MLP neurons of a small language model. Each row is named by its layer, matrix (gate and up: input weights) and neuron, and shows model dimensions 0-127. Each number is 128 + 24 x the weight over its row's rms, rounded and kept within 0 to 255. Numbers have three digits each. A neuron's up and down rows have the sign that makes its largest values positive.
A block is one neuron, or neurons of one layer that tend to fire together. After each block is what it responds to, as a language model described it from the Wikipedia text at the highest values.

L3.gate49:103124167110129126159133138125109165122109122113131132149139117160173180110094111129145126160127132093114123158098119128134128120109115106178133142096146158164096146155059123090141122146116155156158123177139126152126189103104107166092098121126085104121125151119127163142119130116122132134121148150157158146111134140166158105133144165133092104126093136146111162161105132107156119121116
L3.up49:154121135154160147158160143147102168149129126133092092147164136096088155135144098089132162130136106103121135146125141138152110146112105151161165097114080108138124130137114107120153124122093107099118156118111112127122132120145129220116096119090113140083148100149122147121140148139150151115127080138165150092157173069143137128136104147096122154116078165121136154140134125158110158166153
L3.gate115:152109176121134110133137138120135108152114129158060103146113155129153138112090121142083118087115131082162118140134099092126108123097144145134141088106152111127159125178107105114130121133110107111122097159158076113119134123136115124125137150085105093100133146099107118117111099135101148149121131154100160111155144117101126123150144128143082121138133092126124091104096113153102147174142
L3.up115:134163152118167135154149092161133121156146116120143123096144091138110169133139129155096129131202164113191162103144130117096149141117115095117129128064100114108158087116096133144129088129158107114119124113137140102118130135113142121161153126125119127136139139106122116119143140063156148085122114180123152142146126113132149150135097090120122105127130093137138105162142122202145150150122
L3.gate272:118137155159153113118085090122088089130159148144166121113107092175088138148158109137121093169119170183162148165120121096133070157107092143121108068090149135141161154175137140117114098138099107164117108106133150097168136125150123128122142163083118160119130132098099111126073149112113121110156129150115110124156134130118130106125133121133119117175120137122151148098135139153141140129128
L3.up272:114113123153145118166155137112078134104169159093158080098116101156113102124126108153186121176117139148127141149146103129144119114160108135129108116100098161155178117160120119103110089114185126183139110137171169146119120110166137099135100164128075113130142157115158126157105141156113133085177125146120157131141104127091139110140164129118093121143146118129080135157154127108165138137100
L3.gate399:150139131155158166132118142131135155130136133155162145128088112147106131106180142119133170144174171122145175138117108107141129074141104112119119124132111129098110128109082102126097143123126091122139103124115145165120102125100158109136131136100121146144145153128079168174112128114109131132153094131127166091118150110118137126143084125116113103135144153133119156133131137189119076132128
L3.up399:109111148115154107151163139125080153111157152117108185103137139085112100161151140116075116083108131105136087094090130130135099128115150180135160074109113135135165086139112117151120138122107122128086098125168125083120154127135092178117092150100124150111150164124119097109091104131100165112168139165116150140120124134107054119118089122116139116123122132095105130101061122132115127156135
L3.gate444:115156145114122151167171099153122107112132144123114167156149129145161132149112133126141089131151153063147139116132114084102115167099092145157139105105136121117141086188085127136116091131137114133134115144114162099121110123118115174139114119096118155147105112138127173154114136119156130117116136203125123127153097108103157083136107118119113112121125096113076116168090090139091134099119
L3.up444:126083141085183095170168141136150110152120157149134150133138159140176121143111149155122113130139158073111102094163151105100158151105119166140144103119164111138086144147099142133156123145182120101165135131131152131139117123135104133123156135101157124145130130157123117152171163107115128122094123167115121097138104094146126106111091135069114102129130118104163106145096100178119116133101
L3.gate500:135087102136167165082131140150091116145136166125114151140107144151125141114149145109150139151148114086133113153101114117139087141120109111170106147153156101115076163128125136112098138128152138118116141128123131135132109122114180109112124101119198156126091152142094144125131080131161120102156125114101117058127149151120108145158129120125111099122135133116095155128187124145135062116126
L3.up500:119151122114126127150119191139097139108094129138144108128100139144110149115153175154113151139056157137107166116153138114135125085156137135124158146109135149129113163159141128103094135100137166135131113156167119123151147122115077143113089108097071148177090143069114077178121147158138138094159152132157114123086179117091118115119152102121125131107170138094108131128135114099127108128163
L3.gate516:140114128099113147153154164154127119135096139147121155082103145118093191092162121126089149126134149152145130120156040105154116134130121137144124090122174110168098113135113121112110150162120128102139134133129101098115130159069086115105135116078129123120131158128090101133134151118128111109130118134167105119128191154128094117112153106127167106153131169097113171128160096128130129119174
L3.up516:131134161114086073154114150136134164143129128170134117096120114132108140162126117144101149129152083166071115121149172177095108147108137151151100132087127165145117130079138085117128132094104132090141156121137147145171076141153116136143115141157099150141120108165193094116153189124120137150119107152152130124121125153135113109091167121132111129157094130110177144109090118106079171149138
L3.gate554:126122095159177129093142121132079107096127140126147170141086139142140150111130088115106155118143128113122138107159121102142122122106064154128156093156143114150129143157100130135124163151136111087129131089117120123144103150148129116138138131083131136191117134157096127155119121162114132143151111121098128038163133115139107136147145155158135128145081159099167113111120131104129130112126
L3.up554:141066115136152149136120107153132101121117152100105165178136166164117131135118102127133124174142097123145130106172126100135149137089075160092110100131153108118129144118123123153148155161129105138146176106149171123112147129141125127161151128098153117092095138129137087143170111165108088135143126090138121087133099131156108137156141144170095128111064146125124094121116132101146109155104
Description: Mostly ordinal suffixes after a number (18th, 2nd, 7th) and words like second, third; also mid-word fragments such as And-y, baseb-all, Soc-iet-y, Sec-ond.

L6.gate89:150129100157152130145158064131129149146119145091097176086126078123116119115156181101150106127134155104126154074094113112107113069117107123138119116122123147154173181123109156112170094121104135130132132101136096144136110129122136147160154107106139179123149140123114105124134133151115140072158095135160188155137135162114138106119134097158137127144107126134158115130111151140130122144150
L6.up89:106162124092139183123118135110122145115149149113196129086111137126131087133082133120123128133137155097139160071138130116093122114127169139079136127085132130197135114180117145156132144115146129075124111125123143099105099123123101148118086104110121146103132128115127121114120083174143151134119136143153134129116170133093101089140130082089150092131136151130129107154081121136087127057101
Description: Word-piece or digit continuing a short first piece of a word or number, often in tables, e.g. V|ill|age, d|om|estic, 6|0.

L3.gate116:112125090134150121108113167107110113133149093112133136121136139120140142119144145128155103123157120162123157142125094146172171159151121117122131075112122104125143139105114130123150137137169106127128122124065108126151130135127161113140176123142198113163130161114101099106176177141094122119162131126132126106146136113121147112138129083133085104124080165166172126143165153132146127074157
L3.up116:129071120137146113134154130107133092108143119098141092140152119127109139113142147159162125116139104154119137115114097148123183127145138120092159074119139146122147097096107117121141145137182125108141101140132129162099094154125137126131147154144159097153119135110107084091163154083077134118137146137175110146150133103126153121153114097110085094135090102113158156139161138156160158131127
L3.gate263:137080149123156134115155127131090091108189115136150124120115101113151160120147114152138121090144176160136132110146131128186159143148101112087188098161140100088138158135112160123116139137094083137109156149100108147146123119148145117159156103110179139149085129158137117095161180141128130080127171112129125123120127097111139122144130123121156094134132105151155134132100132100158136127159
L3.up263:170124111152136176130129127107117123112119155168160147128148146156161083117160148164140134128090127165168138125116138098133159128137143191149079077145143153140077116092145126120158129140151153158118149123159117142150110094122136149128156111107146176141084113173144131096082109149143128141179114121141102125196138128123140147161122105137081128110097142124099128126098169065144104122132
L3.gate269:152159145106165095119113112115087097115145168124122125107121106120145160123116140156132132131113119085116121116136102134097116136138112089176152108103113088147101156120103110113114115115157153141119133142117152142151176113124114154147079146106139114124136155141114162129144160129111144138118128182169114145109193151109171139169143118098091130130121125164107148112121149135119116115136
L3.up269:108096087121150095155103119136153119091100113155139133157152096097155120138125156152134135120176149111109111113143117169120123171111139161109138146141151116152138097133187170149115154106124120111107123194128126132134111125172074141141171198171141150131135161136157123138081106107152160136116109139135156148057156117137150119135143116133100130160109153127111106121088103164152088143131
L3.gate328:121155140128115127088100127131098125131139140133181121137106130127112193133151104167125131151149150125162128129107112117136123106158098065143103153076142111129143118112127106119128072177109124090157148163094129101134168124139119099131119139131159116173146178122089094111179125083147125074116115114124132101105163159133129134088134124128161127113157121127175152114136066139134144153153
L3.up328:126150126124142114119138146104149124097127073090123141131118170088156116141127107115120149123133153124084168119148121130170186096135153152111132162139110125096105145111132161120092165101105090107111157095133137171133124106132146123156113127099151101154132127110125158140111148105102121108165116103101137105129121125142112129096182106148132156140078154142161114149132135128148160149166
L3.gate446:126123083131116142158107115135092134092124120125120142109117118114113136136126078139096147123148156123160103157144121117085139150136096135092153119151131127094129100130143108114139126082140142125129127160139145164123094164137094104126124122167150162124108111137121130202175192159117141106119121164120120130106139121148141117153114102118132109147135148112181171136178116083137097062169
L3.up446:101138104126109113130154130133083097124178140132112107134107117130159156130117147146151153163143155129128126069155128154093094164140103109132136164112136141115156196117134133116154142110158166123102145092138137108144124142149122129145115078165105085122133174109157119115146168119126120122109134127122125127094178110155121127145170143129150132134148159146138095129168103148101143144128
L3.gate512:164178120133170140120109132107112122111108096133153143143162126093163163139094109113128153143126136095138186119096137100106127136145139110151165138138159129130107108134127120106103138090164077108103128143121155132123125124165152137179127159133152097140104158155111141140153177112137164084137144179118145109111148171177139150092116134109116104161130149096112138120167116104126115074169
L3.up512:182122150110154121141117128169099134156148123126138137131172115110157148151089122148111157138086093116125170139109144141140149139145169140101139112148117138145043090169121154145093125103180098107086124184132157125109111074124127135153086149132122103109091159174119124114118138119118128095157146154119112166103174161169176123085123152100152094097125159123137135128147143123103113096118
L3.gate523:124104105068110158136143140091119073099138104098127164134111135119171142130145157076107145164163126102132145131102109122110138133144129133153124118123141178110109080114100088105112125108170156137163111152120117119115137099106185096121091089153124083133136094161104144106145149095111161115145161118186142095140176106121138117122097104093152099121115132129138155144138142136110158150122
L3.up523:138134140104103138140105159136062167119105131132094127124111099124140127150109084146124113139141127123157184139105122126089120115156163091146147167102141122104118106107137148106125159117122149119101151086112162163112136099158113121159154115124108126171144143059092133150171106078122131095105131111123127120095158123143092119115175143105118135141121137119119113127134142098119150113137
L3.gate569:145148126153133076128123115156051122131126134130108172136124136154155175107111115135100111148120126132154161133095116148127147095107117105131118103157123104148120116113107130109115097106173109112102122167080141120107128177123101153149115113149158141110127161132090120117124182101131129072102147123123122084098157087167131137181157128132146147160111135163145126120150117110189132102134
L3.up569:168141155119155089139132090118113119125132168143125138117133149144145144146129114154137107164138126138124158160151132157140106140121127103128160124103117146073130098095110175133114148113138109114117116085177116150134113126119108129129156106146146136132102121180137109142158162123075121103178161122119161131156167136145116143107134133092097138108183124134121148101127124100162136136145
Description: The second piece of a word split after a short initial consonant or cluster token, like l+o(ans), cl+ust(er), Bl+o(omsbury), p+ract(ical).

L5.gate47:105145132144171150190208158115131105140120127137104139154105120132148134095149154136136135147162114120126117134145096107142106137114107142143141116134166115128122126120120133130111095146109119121127151162098157113166124090123150163148108125165135131141158127107109162155119168106090141095186130158145164094181120146109102098119098104156094141129132157153123102128157143146119109147162
L5.up47:118087108170124144125137158162157191154123128128147125049135092137161154122122160165117146101141151169086157148127098111132118091165104104108140124077117117113154143141116143101129132130080163134126105141138088125111132121110143133147101109121132133093104125150165147136115167132131123122156145087121134136126131107083112147103136141170109124091138142155116142124170134165086132151108
L5.gate48:132115145164125155107124097133120122132127133090164150094139148114122129104150167120118126123165119161124098138136086110155147116085103114154116109069148148131128127116124121106109072135081132136118109106111128133133157129086167092130135126103134087122160146146077135133087136142109151117152150091111091136135134139129144162150132125089179096119165135137162119144177133110135073125168
L5.up48:134132147130077120078093175129121158152123133108090133107125116145167161123110142107108138121125035160104085133122125155091132104123122083105150133123146125089135133132148138159127144156126158171130171120146148190143131079146152114129123110159100135155103162161089142106098103110121128104163109054145122114128129140112107163152129133139114144145134163165122170154122163114148155119129
L5.gate73:108131171145111129097134121140126131080159129103116170140112112107142157162161081082131144141162118130169099100137078115160115114126116112136139084087164144141165103119143080120134123105109093151157070116122131112107143154117123125121094100102103117094124106127082139136115138104078121140148125170129164132150136123150121114119091136135120165130132162120120148109136096185131103155164
L5.up73:161117140112135130152096116069118156130125120141155106127135130118153122158122159157142128142091162110086135067110130106090153098150073125129105112076149124114146136141123133110108151133098166116140110163136118143133125179092121147142134107109101095118158151166123100156135123087140105204152110165174109105109126135124109088125087144124113159135112137111158124155154156134104140077151
L5.gate126:127102126170120130111150129070116142087137141147139156095113141137120165100133117112123106130146084104138140171093129137107114122081081124161149123124181121122136141123107077089104115110140162101112088158127135117155126204128181130120156124102107131118117130147144120170133113170129113131139157140131081139128129121107128127157110147119103123162106125120156075112118141158138106123131
L5.up126:176092140142155106136094200137121157087160143137103177130135104164199167114147113161149121055116159137098138132138114112112116099123113099107150131143155108108119120142123175107092150097073128128116131162129107145141129143113109108130153149109137180131134146103112135152132154102115137079113163153096123136161147109113125151108116146115141140145171132126145130129127149131154128118152
L5.gate222:120107071150137143109109137131107105078096118106116112118160155131174161129123138120155159153121092138134158148117106120123129129099150143133151143139185112164098106104081120146132106154139096144148108134107162125137095057098169103122104143116160178121126103118111130132114119150096147119170145136116151105163125127122154120127113156146100117145102148119111147113159108126148184155141
L5.up222:121093091128108151145153126132139175123167154126116126076100150128142145099122107054117116151135154142138160163126034117183142101119114136153144158150141103163127118138157110157156109154139139128125158098089114113115107098096128170126110118114139147148102139094088161150102108137172150109160146140131128115167142164165104095128128137136157096131144167141091104109145182088136150108154
L5.gate233:168128140123133146141152137156103161152135129092119139117119126104116177114128146118112162131144162120160128137125091106160102082122089131143138095138161134123141155155113129113100122142122156166146091135101138102166100161117156138159139094120141112123134133140102130191122131143106142106173113103158149128146179186088104105124141148155135128102161114126091106150120144141128128124228
L5.up233:142122148144120132153124130139155104159142142117106109110118076066131161127119141129107115159139086151186115096112123160102095110065127150131140132120150153195151128157148140147127076131130164119152108118087187108109115114111135146128142124128114126139159128170115117121139107136076127159146132100134166107118150142114133120124111104133120133129093113107115128124122089151123124123146
L5.gate324:140095136142178128072131135132126154145136130101147063116101143181159098084134123089149136150142151127104125125117099120120137107165095159117129100144111074126127127142144137120111148137155124163176114157127155091168100142141155130107108116104125143131124097147134117167137115104087140134157119097090132150155157144107119096126134138112136103089073123133107132102117149132115071113178
L5.up324:103118152127114100120112132131145130142133131127136126130127109133178135121118124118105183160104115119092111074149136129104132096137138132129118156127114139160174123146135082105138128120135138104163127158069152134130058103137136113136129127093071124158159183196153140124158099115098117182158117128146154126134119149144161091138138118178164093122113112109082141123089116133133133108135
L5.gate340:086137144107142136127126125163116129112143127132114156133133127125125127147105133121161163111125117181109157130084130127134149094158096104131142085149103132146192128165119134104067127069119139149139122168119123100143079121135102139152129150121127123148116106138107144121139138145112150085105101114143179109138157147094150092136173153134115149149100143154157099154136153138125108154179
L5.up340:153155148116135090178105158129101169124168138142081134136103126130164138101140149101115165156121121161121145116149136112120130100128115076146125130087128128148143143159152149100145113055122149097099101087116140070135100135083106164076160125120096135181100131132100156168137209139115154111081141144145132100105119086096127131066151121089109129142124121125121092134127120158135122109144
Description: Final subword pieces that finish a split word or number, such as th in seventh/19th, a year's last digit (197-8), and ing, ed, ly.

L5.gate39:074160178123114170147126121148139133131089147141153100101146140129137145108116091109122137137120127153117112120138121137118117115099097125185119124171122155114093136150091060131092111125122128140138104140108148107162077160093158135115173082114165105105136141130097083120128135151097154100129130169115134095138163155117157163171144171141075115150132127133128112115133163117177116136132
L5.up39:101144111179130117086092121174119152140127137128168090103132144114104110140114160121181184130100089157106120186129127124131128106128119116078113093095069145150107143154153098122115140118129080123121126109165130102092141123100169129104128154154134086143147115157090120149121156097104136132111105119160148142149155154131130119082170102157125124142170130121162150147153147151086112136148
L5.gate265:095125115132145105121104159158065175106142119125108125127120145141135140135119143120134127136139120133101126150109140140097134126168116095171175138156139108174138129149118134122119144124143139109139117144141126107153096113136126141120169133149169137166157128159140157124193155125108156116135111121173120130093130147142149158152161153144093156180088142144191084160111114116189133145126
L5.up265:146184125103161113128147125121153134153107093120098084126086130132127149144156104084091138123119106118111159183133127195127152110109135068110102123119102134139109145129145086094118103152138142118117109103166146111132111126130131127136177111105151117147146142106113133141147155134132116121135179101120124096097129118175139123127128122137099102145159145116097133156108119122120150119118
L5.gate352:097127125130139143098119149153093120124122113070156166117138114116112135131144179101114134113124100154154153123100134140087164128120131097128114122100123124117142130116135168122078149105165111128156099098095134124156136160112092159131136144177122128152119173136096137114177157159155168109105124138159142102131131134110143118175160128160146118189076178166190154121092135129131123109150
L5.up352:173104099111123094071095127120114133159126107077123112090108132114135131156116143138109133132109137138148110115127113132103134098132151163142188126139178100193144151094112111164107160134107135153096102140118138137157116105129095177147148134110128171123128123142089128131136157127120100108078147123122129136093107128116100139145100122109122131160176114088153163103106150063144150078135
L5.gate484:103108159131163160096132144146091134105134120123134150106128134152129163101148120144142118117121104097144090135105141112116142096145105099120099108093150130126131091168096121119097131116130119109135087114144123100136076105118130089095116096111112140176130083115098132070136124104108167145133072128113120103099161136151163089165121132112087153152136144103155085111139125062140109149143
L5.up484:111128125090110119142137135119118110121115097071091131138108159156144125126121114116140117159121109107117142095158115153095182116073153116129121152157168121130136122136109096133086144144089139108115117133140150084117116079115124119131124083091131189114142124068121088111131107121095119130135099104144134146093162121099146104132139167102124151168136144098163114113105117122163105143122
L5.gate509:162099127146166142124123129112109139117141136159113127145107121157140108081141120117110137108120151124119171112105109153115098140159096108142184091162108095145149115187106121138151111139117132125118130148123094107195094143165141104112107149113160149143113121120095130149134105160140168138135153110163168146106120152138110114155158138143110125114100124159161095120110156158147130174148
L5.up509:105147148142133131130120152133127124148153117139120149150120126132152143155117116149070150143117121105119135128113112118116126105172122118144100169137111136126143141134116110145114095168131185149160111135120197119161099110136099135157156107155101149091121108145116134104137121153147118133146153094192154114126124092139140099153134150155118135160090140132149132141149152133168164170129
L5.gate540:101104156131121142124125143132112178152152107121116110118110110096135136089120106114140104162120162125144128112140119169125172142098136086165150084174135101129161113158105127076110114119156096146116092154111135144153093112109128100113142127149155116146111129104115132144172153153106121084155150094208112101141142125149173147101161148175146119122100158113148145137141141124151132124158
L5.up540:110126081143090109100070134114122119137118129136133109133117150131131144120098150133111117146103115164132154127165131164164140151137120084107189110169116086128150110122118148131154071143153134109140099106145131127121117094185151144119121099125110147165124156123101163131172112156115133108139116108131095128126192118167121101142136113135117122169082052137135150178103131148122130167143
L5.gate555:129111126161112207074122108106116113099138138097105137125138082155150115122081146126138155121121128139130142114132105138133153087135142095143158117124127110117147117119128084106093170114119152137140126136142113154166108138126150111147131088144143133129100141132122134169153146170119114090142132157099138144136113178103140111168141141170125113143074086119150139097130129149110115161212
L5.up555:144095114115127133115097111122109117133172088129122089116126177183125115114123098106136136100123124137070118118151091155123191143133128116117143087160119129133135155147139119103110135166125104174134132086117142141137112122148136122142148114128184117113108153119096122094152117143092114137094125102175149126147144129144182125148139158185127147162101111151151156136166163139146106132146
L5.gate631:128091151183137111133133152134083123082170148132133131130099114140126167102139116140147143114119156134143159123078097113124154129165127092136101133113131147148141107176147145092103133156147095176149111127095134122109117169134119112149124134143156131145137128131091110125125138121143134115103158134164107112098142137115143112108142136175114121152141106143131158135151162091081114136153
L5.up631:116109140135109152120124133109150125126159133113118112137148130071130102150074125102124096131134148123123143117130159151088129128074101092159129167094119178126104152105102124072104167164159090102116133110129150151132141128147150154114085072103148121113095134117161135135147101137116127160157110140150189143118113176111141119132127172120148106109068146131184095114086184148194151106089
Description: Word piece directly following a split-off initial L or l, mostly names and common words, e.g. L+es(lie), L+ist, l+ed, L+i.

L6.gate684:151133162169163146085123129162091128118183107127139139140145161098102133116128131116091145115139136110118140155136113138124103083100126120138164112124111128144117127193104092105121128103154079147171148143121128117150087157091113110137153106169105128149154119173115165121113138159103141126151168148131119101144129161143120126121120133123103165141103133102115089134167140110145140162205
L6.up684:157121132131130093133101141134110156140180101126100142102128172114074148126178136132110116110102168107129157099145105142113122071091116120127172105135127128140133119127102127116165130107160137142145129170154152138126162165137087079179169157109149113137128140110126140170133148121102105140141174135139152171108161095134102115156114152127150142120141142121093096104113140154135140147139
Description: Word or word-end after "the" naming a position in order, time, or place, such as first, last, 1980s, 19th, east, oldest.

L3.gate301:131153152154112086139113094084131096133153121134144170133149112089169147160155159128142113094140134172158106144113144174122115120126112115126148108127113118154111121127106122075137117148165107164097058125089090097115135134140146136128163112165115122116119128127139140102096110123122147169111126086096133116150095144126149121121148101125140113155133124136088128108089137120116129117140
L3.up301:140157134188134120165128095117138097143156115105187128093140116104123141138171121141106131091154150138154149142156150164116115103140163139136113113114088123150090169143115132098152120185116101157102138093109101136133112123158132130109145128127098104114147104129130161089073115121133121189106079100119117093163140109138151120131152109128151131151141124147095143104105138137077103113109
L3.gate307:100122128118124135153136125120135157157181123098116151166110142092122130103141178146113118101119144122145133125124119149115131111106122154113136108138110069123151173139098087099104141112103134109124099153103156063174126148143117148139140147125118148153131167092099180152115122144130136153137159163087164145125113137119147145154087111129092141150093121164090098109113113152102093108149
L3.up307:132155133096128157097164111118107087135132113090114143132145170119129116160146170126095136133109156121115141125120126136149144106100111152161154088138146097150162151128123085133123154080119109156062114170130132076110102153095130161111108158157134142104149164115135196144129154110106144155144168134133155132095146135121166132127118147076107137109143138130117115114070115140150108094136
L3.gate431:135191108135165104181146095114132119125108103103187163128153121095121139133110140118121136109145112084108141103133104094110150170114151177159095117133140115163122113108105124113126123106120108118138098145088125134134165143123120144155145155129134126147154113139123127148107108136176136187151150195165165143149089129112129136135087125078140115084115164174080086159124117163134117099129
L3.up431:122100096143100145082110136156160143165127106099146122150137164136089085104139113157154088168165131127139162095133132140141099110096153129140132128142098146202104093119185117096128134136122129146097123127164107138138138177106088106098105119134106168157130126148137176146117092136104131122111079131093149120101089143096147148127118137120120176132121145106167077101114148094147083100125
L3.gate449:155127146097142109162142108141105129155146110136088127106146149129158117088162102117168082129124162148131167134160100126109154137128106123143172091081085111106171147152089130134118134152109114137097127105134140102134142139117133110148147148100164096127101154122131118119096135150077144087116134164146160169101134112109123153110165141134112114156128109126130134132088172154114142114137
L3.up449:122134125117124189078174119095083104117138093137103127118104153133140107130166099142193131147117090117111102120095080174095094154118094152126147130176135118122107129111116106133109147159180097122098092069143144113140108146114171105138143107134133135106125126081105144170164145130112094087143125146101158147128153136096073114132143150116085145179095111145092127136132133137119101099084
L3.gate478:130165113128125140087191131166105116140101136093120157144156152120132136075123119105137104142108162134113138135150079133155128149105130131136146093156144099151121098107098114102086148147168118130106094122113093150164126150088162103120085139115101080156121141158120113115089159107065173110169121101152109115115129123104117105133139144084136144155106104122090125131130142125149136110192
L3.up478:128134126121110120078174105202138109148124119120104181154149117124099129111116109111127114143113122119100118122180119133143167130132144150126125115156130126161143100133114126146091111160118139122108120154119102152130119156147149115167053145156090167111123147155144097121127147142127140124146088113190137145106110132110142102097118153121143124105096110113127133159128141103159140131146
L3.gate489:121130167119132140140155144081096096161172108167122147109128132115106140135189105148140102136135174150160133107118110151179120120130152127161101107092092119108130130123102125127104108122099107116130123096097148112159102139168122151150098093145142100131137172103103114095151137099143118120130190159145151121141155111137175128164074114144152130181092140128160141099137110109166128141139
L3.up489:124145143115159092131167103100117142122145128128095147145115132106138120111123164135118123141078132108144148086072100155113145133148133100112120136113118143136157128125116127125111116133131134108145123104145125105104145113140151152102106118125110128115097136106113132134089141129061151125158176131115148135132116131110153141110144106119146129144111115158103131117115175141133138178125
L3.gate606:096157125112122121095114135090123114128167136104113117133083144120145154098108083124135124137124120183125104156128118133169164134107129137133126132094144117141152186164083116128140083129143083155099099141101124128135114082100144106142120131115116126086115167083106145134118121134097120099158128122094105143117083148140092161155121139145127145113089165142128150118110139140136122120092
L3.up606:157108103086112118147125131113145118166116112111152136100084152096124159095093136099101132137145117089101124119091086137150107116108107103146147158142105146122126120111097083165151106146123106168138133118111125111142152085115106140157098176163139155090134165150104126133096123128107117080127147091143095153089074115126118170101144106149126133125160153114107147108136163085153139136140
L3.gate700:129166150121117095131110143112128104120140124109158132171164145080159149115103182127112087108151174110123156096129102122118146080133145125118145127116172110134185143109139105108108091146126066107119105123144118078131139124152130160146137124142126113105164156091093190143134129097104124148128128147147135117142132167097110159166111120100116129147134107138107101140107127147113167124131
L3.up700:137161130131122091167103095125118129105135119138163121169136135126116165142136143115137135108104170089110180167113126112147175071156142136133106105129143114099123181144118109153117109110126126129108120145099151149127093144154120119161141140128122100100143167108114112108095107095148112137123161151157140163141131139142115157184111152111131123130108142128132121161158133124152137114123
Description: Word-internal fragments that continue a split word or number, above all "ain" in Spain, also Swain and remaining, plus digits inside table numbers such as 98|9.

L6.gate92:103136085181117163118054117103133158113136096092107171133138130101151113085136155105086138124120097128087151160122101125100145116143123118134136105121127175128179132099119116139084132085108162150148103126149133146144115151132100107101146113145129126133108127104101142152163145161122160120148142116146140142157138152115121121167158102151082164140158123177154171131111160123138151139145
L6.up92:140097145145158078060159123093116111106190117139123119103139125138159127140114116116097155112173157115112134130117122152122152093087116063097118122181127141125198082144141127107131170105142138101104134168087072149151112109116122147144104104117135129128130132108148133099150151154116123149093139117159115153119128117153111127126138164130156124145102065139169130090119152122149115110160
Description: Second word piece right after a split-off first letter, mostly D or L, especially in table and section headers: D-ate, L-ist, L-ength, D-el.